Part of a small language model's weights.
Size: 8 layers, width 640, 5 heads of 128, MLP 1280 GeGLU, vocabulary 8192, 38M parameters.
Architecture: no biases in attention or MLP, tied embeddings, capped logits.
MLP neurons of a small language model. Each row is named by its layer, matrix (gate and up: input weights) and neuron, and shows model dimensions 570-633. Each number is 128 + 32 x the weight over its row's rms, rounded and kept within 0 to 255. A neuron's up and down rows have the sign that makes its largest values positive.
A block is one neuron, or neurons of one layer that tend to fire together. Before each block is what it responds to, as a language model described it from the Wikipedia text at the highest values.

Responds to: Two-digit numbers in data tables and infobox statistics, such as chart positions, scores and percentages, plus degree and minute marks in coordinates (53°32′).
L3.gate62 [ 69  64  91 107 112  95 108 180 168 116 126  82 106 138  92 120 138 127 148 149 139 176 114  90 121  92 120 153 135  77 121 110  95  85 109  99 135 166 142 136 150 171 143 124 179  76 139 196 124 149 140 120 101 169 149 183 108 150 131 135  65 121 145  99]
L3.up62 [129  67  84 128 174 171 124 118 174 155  80 189 180  89  76 116 131 120 113  63 132 145 175 162  66 121  70 121 138 135 199 135  99  90  80 141 103 106 142 117  66 143 119 158 154  77 101 135 161 160 131 107 121 154 102  92 192 132 149 163 191 136 131 187]
L3.gate233 [103 134 149 154 154 100 164 117 136 130 143 103 129 147 202 172  88 111 156 169 127  70 138 119 155 119 179 150 128 116 125 155 133 164 104 122 149 123 135 138 124 134 175  72 128  98 116 136  95 164 170  95 104 105  94 160  94 119 142 114 100 114 121  84]
L3.up233 [101 154 138  48 146  86 122 101  87 165 131 130 151 135 137 109 121 184 139  54 141 201  98 108 202 209 171 173 147 173 124 146 113 114 121 147 139  78 104 104 130 115 168 180 176 109 125 162 106 188  85 195 100 136  90 147 109  73 118 158 116 130 125 114]
L3.gate357 [172 114 155  58 118  53  90 133 113 174 218 119  96 118 138 114  88 108  64 182 158  79 128  91  84 151 132  59  98 111 124 129 116 127 126 170 175 100 173  96  99 114  85 111 108 167 111 102 150  91 119 155  84  86 122 191 125  93 166 160 140 120 137 138]
L3.up357 [168 137 101 160  62 103 155 187 163  86 153 173 130 136 174 156 155 182  93 133 139 139 119 166 132 100 151 175 103 136 122 179 115 135 165 216 150 130 173 116 111 129 170 124 114 135  87 121 123 133 155 121 144 133  98 140 130 149 154 203 137 169 172 205]
L3.gate522 [104 108 106 160 124 155 124 180 127 116 141 140 147 113 116  69  57 120 170  82  95  65 100 131 126 158 137 164  74 158 163 129  92 114 162  90 110 103 111 179  74  52 141 148 167 136  82  93 155  54 170 124 118 116  97 142 158  91 151 102 102 150 155  88]
L3.up522 [120 164  82  98 135 160  92 109 140 136 111 156 140 110  60  98 108 207 123 156 144 137  63 139 144 161  98 119 137 170 148 163  95 118 143  49 165 152 107 139 172 150 185 133  83 118  76  76 103 153 106 102 162 144 115 157 125 112 164 157 107  93  93  97]
L3.gate787 [146 114 108 131   6  93  80 112 141  79 130 148 169 130 196  87 144 110 146 171 124 116 134 108 125  83 134 157 152  99 126  60  84 133 106 142 114 140 136 102  89 153  90  58 127 138 176  70  89 160 179 185 151 126 134  81  91 187 190 162 128  92 187 146]
L3.up787 [133 151 105 163 109 118 123  88 121  85 128 108  90 129 135  95  97 121 150 156 122 111 112 186 125 103 125 130 125 170 161  90  78  95 155 121 142 149  58  99 153 211  78  93  44 110 165 132 106 138 151 111 131 120 133 152 159 128 182  82 117 170 163 143]
L3.gate792 [123  99  75 160 154 127 127 154 115  94  81 171 156  67 122 134  92 111 106 100 151  95 122 203 188 145 102 160 105 132 134 112 163 137 111 115 138 139 170 156 175 130 120 157 161 122 183 119 127 139 119  72 118 174 163 147 144 139 140 181 124 115 148 194]
L3.up792 [145 103 117 112 139 169 137 159 113 173 137 197 126  78 155 123 130 132 109 217 132 151 134 108 103 111 183  97 169 116 107 131 127 105 121 190 115  95 151 132 152  45 115 159 131 127 127 159 164 148 138 133 206 111 151 119  53 164 197 154 143 108  76 124]
L3.gate815 [140 128 155 145 149 121  80  72  99 136 127  89 163 178  88 158 121 126 102 197 111 143  92 122 130 134 134 142  98 111  98 125 141 102 141  75  91 134 192 131 122 133 180 114 142 104 166 102  90 126 126 156  64  98 183 129 165 135 141 169  64 158 123 189]
L3.up815 [152  93  74 150 161 159 114  99 132  96  88  99 112 101 152 100  65 156 131  91 121  83  71 174 121 108 190 129 142 187 131 164 117  97 102 111 119 124 146 183  97 151 180 152 168  83 155 112 109 135 162 118 102 141 106  79 153 145 149 113  93 140 103 182]
L3.gate1251 [ 80 115  79 149 147 116 136  98 151  93  68 129 163 141 175  78 111 139 187 139 131 117 117 109 120 118 147 119 166 163 112 129  88  83 110 151 156 118 112 145 136 117 135 107 107 123 132 128 127  88 157 160 145 144 118 103  91 103 119  94 109 153 122 114]
L3.up1251 [150 172 197 110 142 151  91 128 142 140 132 129 175 127 131 109 179 147 157 131 120  89  99 132  99 126 163 139 132 107 108  85  76 118  84 134 202 103 163 152 159 116 120 124 107  80  92  92 127 168 106 137  97 148 137 169 164 118 124 104 123 142 162 153]

Responds to: The first token or an early piece of a surname right after a given name, in lists, tables, credits and prose, e.g. Russell, Ross(el), Paxt(on).
L5.gate55 [ 92  97  89 167 162 136 159 162 149  67 143 126 149 132  61 154 143 143 127 102 167  55 109 152 139  77 118 105 146 158 173  86 129 171  90 168 143 104 133 159 104 141 121  96 179 149  71  76 117 172 129 171 113 112 115 154 184 110 101 143 137 135  89 104]
L5.up55 [133  96 116 149 154 120  58 117 159 106 138 144  98 133 147 130 145 195 193 143 131  95 110 156 164 130 161 140 176 112 151  94 170 185 146 137 133 112 189 112  81 127  70 148 104 103 160 150 181 147  51 148 150 158 143 119 161  97  67 104  56 143 132 129]
L5.gate378 [126 120 118 103 165 167 101 156 145 159  39 150 163 114  85 162 100 164  92 154 182 162 139 123 184 132 148 198 109  99 146 142 150 163  97 122 137 150 129 150 159 138 123  98 100 132 118 116 146 194 174 160  99 109 168 111 124 105 119  98 127 134 141  45]
L5.up378 [168 135 168 122 153 149 125 126 139 115 142 158 135  87  92 140  84 163 146 155 143 142 131 108 145 126 136  81 135 133 146 182 108 141 144 127 120 136 105 150  64 165 120 100 138 139 127  77 121 161  92 158 121  78  65  89 130 118  83  90 146 106 131 100]
L5.gate969 [145 132 100  93 199 173  73 114 129 123 155 100 115  69 115 152 145 165 104 171 108 110 110 127 201 172  99 154  73 114 117 158  75 160 121 102 191  60 146 145  98  60 131 140  81  97 146 125 143 158 107 129  99  98  97  90 146  70 124 111 140 175 109  67]
L5.up969 [193 132 138  89 125 140  95  99  89  92 143  99  92 107 156 135 115 135 137 178 182 149  83 145 142  83 137 121 166 175 153 131 165 227 108 141 145 100 121 119 148 151 110 120 150 117 117 151 132 184 144 143 163 141 109 181  94 153 154 126 110 118  37 110]
L5.gate1184 [146 133 136  82  81 199 109 112 103 115 151 121  87 116 103 136 175 228 100 106 152 106 121 137 161 116  98 156 105 103 144  81 126 141 117  97 118 107 114 151 118 175 180  97  92 131 152 129 120 137 130 169 223 116 127  78 117 135  93 126 120 205  93 133]
L5.up1184 [144 147  99 150 184 177 138  91 148 154 129 114 159 131  95 149 135 142  64 191 143 150 145 100 187  36  97  96  84  37 112 106  94 112 133 112  78 152 134 125 154  82 108 143  79  98 182 135 199 134 162 134  92  83 125 112 162 136  96 150 110 176  90 144]

Responds to: Two-digit number tokens in tables and statistical lists, usually after a pipe or comma, such as goal minutes (Farrell 56'), census counts, and vote tallies.
L4.gate584 [119 126 166 132 169  73 123 139 148 125 148 119 145 125 149 146  84  82 147 141 127 124  97 146  82 159 167  91 100 161  56 104 128 142 113 125 110  90 118 182 173 123 114 139 168 101 172 111 115  88 114 184 131 146 131 128 144 120 146 130 130 119  90 108]
L4.up584 [144  99  69 110 134 145 150 153 153 152 121  97 164 116 113 129 107  55  35 137 121 183 148 105  96 150 140 108 169 131  61 131  89 103 154  71 151 155  48 191 119 187 113  92 144 130 102  69 208 158 165 145 145 160  58 126 171 129 155 116  77 118 133 192]
L4.gate780 [106 214 102 119 139 130  96 138 147 149 142  94 157  94 107 135 144 124 152  97 112 140  83  99 124  78 167 147 114 128 126  85 206  98 148 122  92 132 162 113 124 190  86 109 160 149 121 127 150  97  97 140 133 122 154  72 157 105  73 115 174 104  83 100]
L4.up780 [ 99  78 122  48 150 164  98  96 136 130 147  85 165 143 130  72 109 151 154  96 125 143 151 227 139 101  84 111  90 107 109 152 172 135 186 119 134 150  97 115 178 111 123 186 120 181 150 126 194 109 161 119 131 142 173 152 130 180 123 141  95 130 154 130]

Responds to: First word-piece of a person's surname right after their given name, in lists, credits and prose, e.g. Mc in McSally, Holl in Hollande, Far in Farrell.
L4.gate673 [146 101 138  77 165 181 126 137 187 118 106 107 123 106 146 169 153 150 120 122 153  97  82 129 113 138 124 101 114 158 170 127 131  95 185  76 121  75 131 185 167  64  83  82 134 171 162 129 124 124  81 122 173 107  86 103 172 126 101 129 153 191 123 109]
L4.up673 [123 108 150 112 134 139 137 155 178 122 120 161  82 113 187 146 150 108 125 116 171 102 133 134 155 163  84 123  58 131 156 152  89 182 120  85 103 167  99 164 119 122  99  90 143 142 157  68 104 118  88 119 209 162  94 149 150 125 123 144 124 105  98 186]
L4.gate937 [167  81 119  99 185 112  58 118 154 156 133 119 126 131  91 132 129 143  74 133 182 136  81  80 163 126  86  85  81  89 125 168  57 117 132 125 139 132 144 117  95  80  90  92  93 152  83 109 143 118 107 136 145 109 144 157  84 150 123 136 158 177  65 127]
L4.up937 [162 108  92 133 171 180  90 134 141 105 198 124 103  88 108 118 154 108 148  95 159 129 127 106 188  89  84 140  78 116 166 126 152 138 194  69  90  98 147 173 164  46 116 128 124 137 134  86 130 124 102 136 194  96 125  82 139 110 135 152 186 149 109  93]

Responds to: Closing quote or bracket right after a title or name, mostly song and work titles in track listings and discographies, e.g. "Roll with It", "Stretch".
L4.gate128 [167 126  90 202 108 135 172  77 113 131 147 150 146 104 138 102 108  68 176 109  96 179  77 110 113  86 148 108 156 134 126 158  92  97 128 151  56 168 107 122 187 102 133 145 133 176 174 182 119  98  70 134 169 114  85 134  96 136 108  80 140 114 140 142]
L4.up128 [158 159 118 117 143  89  98 149 147 123 109 162  81  73 125 161 155  73 122 137 105 135 174  87  75 144 137 176  87 144 164 139  55 154 158 138 112 123 114 111 128  89 139 103 137  93 168 156 133 105  77 143 180 132  91 191 158 100 109 112 163 147 134 152]
L4.gate936 [204  63  88 140 174 116 123 107 167 125 100 114 160 119 136  96 168 112  98 133 128 174 143 130 103 112 112 176 131 120 166 139 130 127 170 147 148 179 161  96 161 142  94  79 176 131 174 122 161 197 151 113 161 158 193 170 163 135 132 135 121 138 139 199]
L4.up936 [144 150  95  87 132  98 173 161 125  69 121 145  84  73 205 144 131 135  79 107 151 112  92 106 187  82 168  82  64 110 117 120  66  73 152 132  68 106 118 158 146 115 134 114 161 168 147 129 142 165  78 128 111 121 167 154 145 126 152  45 148 162 110  40]

Responds to: Number tokens, often the first piece of a multi-digit value, starting a table cell or infobox field after a pipe or colon, e.g. chart positions, populations, precipitation.
L5.gate369 [154 115 136 128 103 113 126 111 152 141  90 122 140 118 160 119  90 108  96 153  90 144 107  68 131  54 171 108 167  93  92 132 201 138 151 129 105  96 176 127 156 130 179  99 140 112 171 130 157 164 123 153 107 137  81 135 125 108  89 129 147 171 123  74]
L5.up369 [142 174  97 134  94  91  36 167 115 115 100 112 169 130 117 130  80  54 140 173 172 133 109 101  96 121 112 153 142 180  98 118 116 103  67  82 170  78 117  66 112  97 105 143 159 139 142 162 110 115 154  76 141  92 237 156 172 145 111 161 103 130 162 105]
L5.gate407 [154 143 163 111 130 108 155 116  67 181 143 117 171 159 146  84 146  61 111 101 113  85 124 155  49  55 136 107 154 122 124 151 165 167  62 133 155 117 187 111 132 177 184  90 142 132 111 170 103 166 137 151 104 113 116 113 100  62  95 142 131 194 112  68]
L5.up407 [154 145 137 127 110  92 148 119 152 140 140 165 148 151 182 153 134 160 129 115 193 118 143 164 111 108 167 181 151 125 104 200 132 135 163  86 131 139 125  86 154 106 228 115 116  70 135  79 178 130 135 112 158  88 117  79 122 125 126 146 142  82 122 192]
L5.gate582 [149 119 207  44 120 132  86 105 126 127 123  61 147 161 163 141 100  94 186 143 119 136 148  75  94  95 187 126 150 149 112 139 153 154 149 110 123 108  87 100 131 136 102 101 111 154 178  95 113 143 122 149 173 109 123  20  56  49 130 124 120 135 138 142]
L5.up582 [ 55 157 203  91 114 123  91  78  55  51 166 102 133 173 156 128 107 103 121 120 130 107 131 123 127 112 191  39 127 159  66 158 155 110 106 130 122  98 109 133  75 128 114  84 125 107 117 180 150 141  80 120 149 163 130 152  91 110 135  87 126 123 112 116]
L5.gate1236 [157 170 120 180 127  91 138  87 100 145 117 118 107 210 157 146  68 135 141  92  82 123 158 107 146 164  94 114 182 170 118 190  81 166  84 130 150 150 166 160 126 120 149  92  83  81 186 110 112 138  66 129 160 108  84 137  65 122 139 113 148 155 122 104]
L5.up1236 [ 88 166 111 178  91 124 137 162 164 103 147 157 129 136 138 153 106 169 142  95  85 102 123  98 190 100 142 175 129 157  97 121 152 206 172 100  80 109 148 130 130 150 186  68 110 137 176 104 154 162  73 105 144 105 153 184 115 137 142 160 153 176 166 139]

Responds to: Closing parentheses and quotation marks that end a bracketed acronym, translation or aside, as in (CCBL), (DESE), "Ora na fevgo", plus some plural word endings.
L3.gate318 [129 128 150  71  50 132 164 136 129 102 189 157 147 104 151 114  87 130  78 125  82 173  84  92 143  85 172 107  96 110 121 111 142 112 150 159 128 107 183 150 110  79 137 131 128 149 112 123 168 139  95 149 108 113 118 138 148 172 100 149 145 135 180 160]
L3.up318 [173 141 127 113 149  66 170 152 107 135  96 165 141 140 128 144 164 179 145 153 115 196  82 134 167 154  98 178 163 122  94 122  99 122 163 176  78 150 100  96 103 117 211 109 147 118 149 130 196 109 104 174 111 147 110 110  97  91 142 116  88 123 158 163]
L3.gate491 [112  82  97 159  75  99 126 104 118 129 154 134 122 112 126 163 115 170 126  92 128 123  80 151 110 168  80 144 104 123 139 114 130 162 134  90 157 158 151 146 134 131 164 110 126 165 121 179 175 159 187 124 129 102 110 138  72  86  34 130 169 193 172 136]
L3.up491 [155 121 120 117 130  95  70 101 136  99  79 223 105 163 117 153 150 111  82 162 132 135 159  76 128 173 102 142 107 126  64 172  95  74 162 121 223 118 134 105 138 171 127 105 137 108 159 118 128 153 125 131 164  70 185 128  90 150  87 101 172 132 144  96]
L3.gate536 [158 110 106  61  88 144 128  84 121 111 158  69 154 135 121 142 111 131 120 101 145 142 120 213  81 134 138 179 108  63 143 129 135 116  62 130 181 143  99 132 144 131 153 116  94 154 160 171  62 113 155 148 158 146 152 201 147 114 129 118 148 176 159 137]
L3.up536 [136 149 110 205  88 178  92 111 126 158 152 164  85 103 124  86 129 163 135  67  97 124  64 127 126 146 107 127 180 165  98 118 140  88 138 163 166 201 161 151  56 122 124 165  90 147  97 132 125 172  93 130 163 145 130 154 105 103 103 107 136  91 128 130]
L3.gate732 [158 122 146 147 143 118  97 105  84 173 132 126 123 161 116 106 184 139 102 125  98 113 106 140 126 131 168 160  98 149  92  84 137 136 164 136 176 184  98 125 191 159 195  91 165  83 148 135 111 107  48 131 188 119 131 160 146 103  75 123 173 124  77  40]
L3.up732 [ 71  98 105 109 128 101  97 155 115 103 136 156 140 113 167 107 189  77 107 141 170 129  99 190  85 142 121 199 136 162 101 134 103 114 113 140 163 162 125  99 191 122 200  88 142 116 130 150 134  96 171 112 138 137 171 145 107 130 131 136 178  79 126 111]
L3.gate768 [201 145 145 150  77 137 176 120 140 141 125 106 130 100 146 143 176 107 135 155 133 157 129 116  97  80 150 125  94 104 154 160  92 153  94 102 140 147 112 113 122 173  86  87 147 146  95 127 130 133  99 175 178  79 136 101  94 147 131  89 165 171 106  83]
L3.up768 [186  89 216 124 106 104 147 126  75 118 188 142  96 125 164 122 106 164 141  99 115 113 145  91  99 128 122  75 119  69  78 139 107 132 119 181 120 179  59 138 139 117 115 142 117  87 143 127 110 113 121 117 183 137  89 119 172  84 158 135 110 158  62 151]
L3.gate859 [141 125 131 112 152 177 141 137 200 131 170  90 106  92 155 121 131  93 122  71 155 174 120 191 148 142 125  80 132 138 162  88  58 116 121  87 145 151 110 138  94 169 102 131 155 123 140 153 128 157  96 131  88 142 121  61 114 127 115 133 104 156 185 116]
L3.up859 [ 79 100 144 121 113 148 116 154  63  92 139 188  97 146 139 150 105 140 160 114  87  75  64  94 122 110 116  74 153 123 147 134 113 104 169 149  98 148 119 147 106 115 135 109 143 166 108 117 173 139 150 123 119 113 117 107 168 106 167 109  94 125 126 107]
L3.gate927 [118 123 122 125 105  78 150  78 126 125 124 121  73 101  86 159 179 192 156 190 152 151 100  86 121  60 139 121 132 149 110  87 104 100  65 110 164 126 120  76  77 145 139  61 150 166 125 171 132  94 198 121 126 133 113 169  91 154 178  96 177 117 135 166]
L3.up927 [ 77  80 151 146  93 120 115  96  83 191 129  79 152 102 121 101 117 131 156 169  99 115 152 133 111 138 169 138 150  92 148  94 137 135 134 142 103 144 101  91 182 138 131 130  96 196  94 110 179 128  81 126 153 112 166 142 118 100 149  75 149  85 149 135]
L3.gate945 [118 134 150 121  75 114 117 134 186 159  92 135 133 138 134 100 170 178 146 144 114 166 114 115 119  98 125  90 127 138  82 130 147  91 145 140  91 136  82  92 132 161 113 188 118 167 156 146  97 111  93  97 203  75 132 131 153 111 113 134 137 207 147 149]
L3.up945 [ 80  96 137 206 148  99 113 127 153 113  98 147  80  83 163 152 177  63 145 123 182 163  93 138 157 125 132 128 119  86  87 117  52 126 157  66 141  41 113 140 129 129 139 131 138 145 171 135 126 127 130 169 179 134 132 116 104 140 137 133 126 141 165 153]

Responds to: Token ending a person's first name or starting the surname in full names, especially in lists and tables, e.g. Natali-e, John Smith, Andrzej Kra-.
L3.gate66 [146 136 122 114 164 237  83 107 166  80 116 108  96  61 104 131 133 128 135 146 116 204 130 153 117  75  83  61 116  61 180 154  94 103 148 120 150 102 135 104 156 166 109 128  71 111 143 164  89 118 108  72 127 100 136 127 115 129 131 122 149  80 129 125]
L3.up66 [203  97 119 122 173 131 107 149 114 129 175 104 112 135  76 144  50 117 109 107 154 136 152 123 112 165  99 176 131 100 114 117  96 116 117  67 136 143  62 133 178 115 122  87 156  89 122  85 143 126 126 127 114 110 140 117 169 157 134 135 137  98 137 136]
L3.gate139 [175  77 111  96 163 115 115  91 148 137 124 149 116 153 146 126 156 206 182 200 195  85 119 122 127  97 124 152 168 144 138 137 102 146 151 181 142 119 164 129 111 221 112  84  72 155 124  98 155 127 148 131 131 143 144 165 163 106 172 111  70 117 158 144]
L3.up139 [156 146 170 123 162 207  67 173 155 120  93 166 116 128 109 143  92  66 105 170 164 169 139 136 126 107 131 127 106 160 143 104 150 114 121 105 199  94  64 120 179 161 167 104  95 146 161 127 112 110  99 120 135 166 160 157 133  74 109 100  55  97 193 121]
L3.gate360 [123 148  40 147 164 129 103 168 127 113  85 156 118 141 113 134 131  73 138 140 131 158 109 145 135 103 155 130 121  86  90 144 156 127 144 119 151 149 137 150 174  82  92 109 143 101 135  94 184 104  95 195  56  80 155  84 131 131 167 128 176  92 117  45]
L3.up360 [164  90  31 118 128 142 116 128 159  63 124 123 124 123 129 136 134 151 163 189  93  67 116 157 121 120 167 140 119 109 106 120  93 141  89 175 116 116 126 126 149  71 112  96 121 153  98 141 106 101 111 163  78 123 114 127 110 119 134 151 139 116  95  58]
L3.gate554 [170  84 107 112  75 108  71 104 126  70 133 167 122 140  87 144 113 136 117 118 102 111 125 170 119 156 103 138 135 138 110 102 116 174  87 131  98 179  99  96  91 119 134 164  94  63 160  81 138  79 149 166 160 131 122 143 129  71 127 152 118 109  91 117]
L3.up554 [187 113  95 104 138 113 173 109  98 135 123 104 178 130 132 157 159 125 149 146 163 135 124 154 159 150 114 107 161 107 123 129 170 110 142 153 163 116  92 139 152 133  66 154  77 128 115 122 135 163 111 137 113  55 128  96 107  66 128 122   5 164 180 171]
L3.gate733 [175 149 126  96 164 175 126 129 140  79 105 140 124 148 141 117 135  79 137 147 111 119 148 149  48 134 108  25 110 173 102 143 101  88  50 103 122 114 113 102 120  81 114 192  85 117 127 151 142 108 112 107 144  53 143 121  94 139 183  85  83 177 149 173]
L3.up733 [ 84 164  94 116 164  98 142  20 152 158 136 183 131 107  86  64 121 122 134 161 119 106 127  84 106 163 123 143 136 162 143 125  92  65 155 141  81 100 127  97 146 120 140 136 122 126 114 120  35 137 128 107 129 105 128 100 142 120 173 122 133 115 166 114]
L3.gate1017 [155  89 136  98 120 109 141 142 144 117 158 108 123 113 131  95 100 151  32  67 151  95 123 149 104 126 167 125 121  83 121 167 122 112 136 133 183  77  94 122  94  84 158  93  72 181 154 124 135 172  91 139 134 149 121 116 118  89 105 124 177 175  97  72]
L3.up1017 [179 129  79  57 142 121 133  98 172 124 127 133  62 167 153 129 161 174 132 149 163 124 122 108 142 109  99 125 112 116 130 134 104 206 150  46 153 115 115 110 186  91 111 127 102  71 101 102 120 124 160 126  79 130 101 136 133 124 173 131 120 123 118 132]
L3.gate1089 [141 175  67  90 111 134 129  91 113  90 130 178 160 137 156 148 120 143 119 147 131 198 139  84  94 122 124 122 182 102 121 124  93 135 126 107  96 165 165 129 113 112 136 174 118 148 111 131 178 139 156 110 101 159 101 140 117  92  96  90 146 125 170 108]
L3.up1089 [201  96 102 119 153 127 107 111 131  90 162 207 137  96 115 179 203 118 124  31 133 121  73 137  91 108 161 102 174 150 109 142 118 106 127 113 112 120 117 138 114 150 151 135 154  89 123 130 137 108 199 106 160 113  87 113 147 112 167 116 162 124 102  99]
L3.gate1260 [132 141 124 139 204 133 105 100 129 131 195  40 147 103 110 136 140 134 151  72 155 141 100  91 162 144 140 133  93 148 159 130 133  74 160  34 134 102 126 158 120 153 176 105  96 174 142 127 202  83 143 141 108 178 126 128 132 136 200  71 133 119 134 142]
L3.up1260 [159 113 132  38 188 148  63 133 150  77 127 138 134 107  42 129  77 134 114 114 120 124 172 133 182 110 130  91 139 127 115 160 136 188  59 109 112 139 182 103 110 108 145 120 130 128 106  89 150 113 149 152 142 125 114  98 116 141 219  35 125 160 164  79]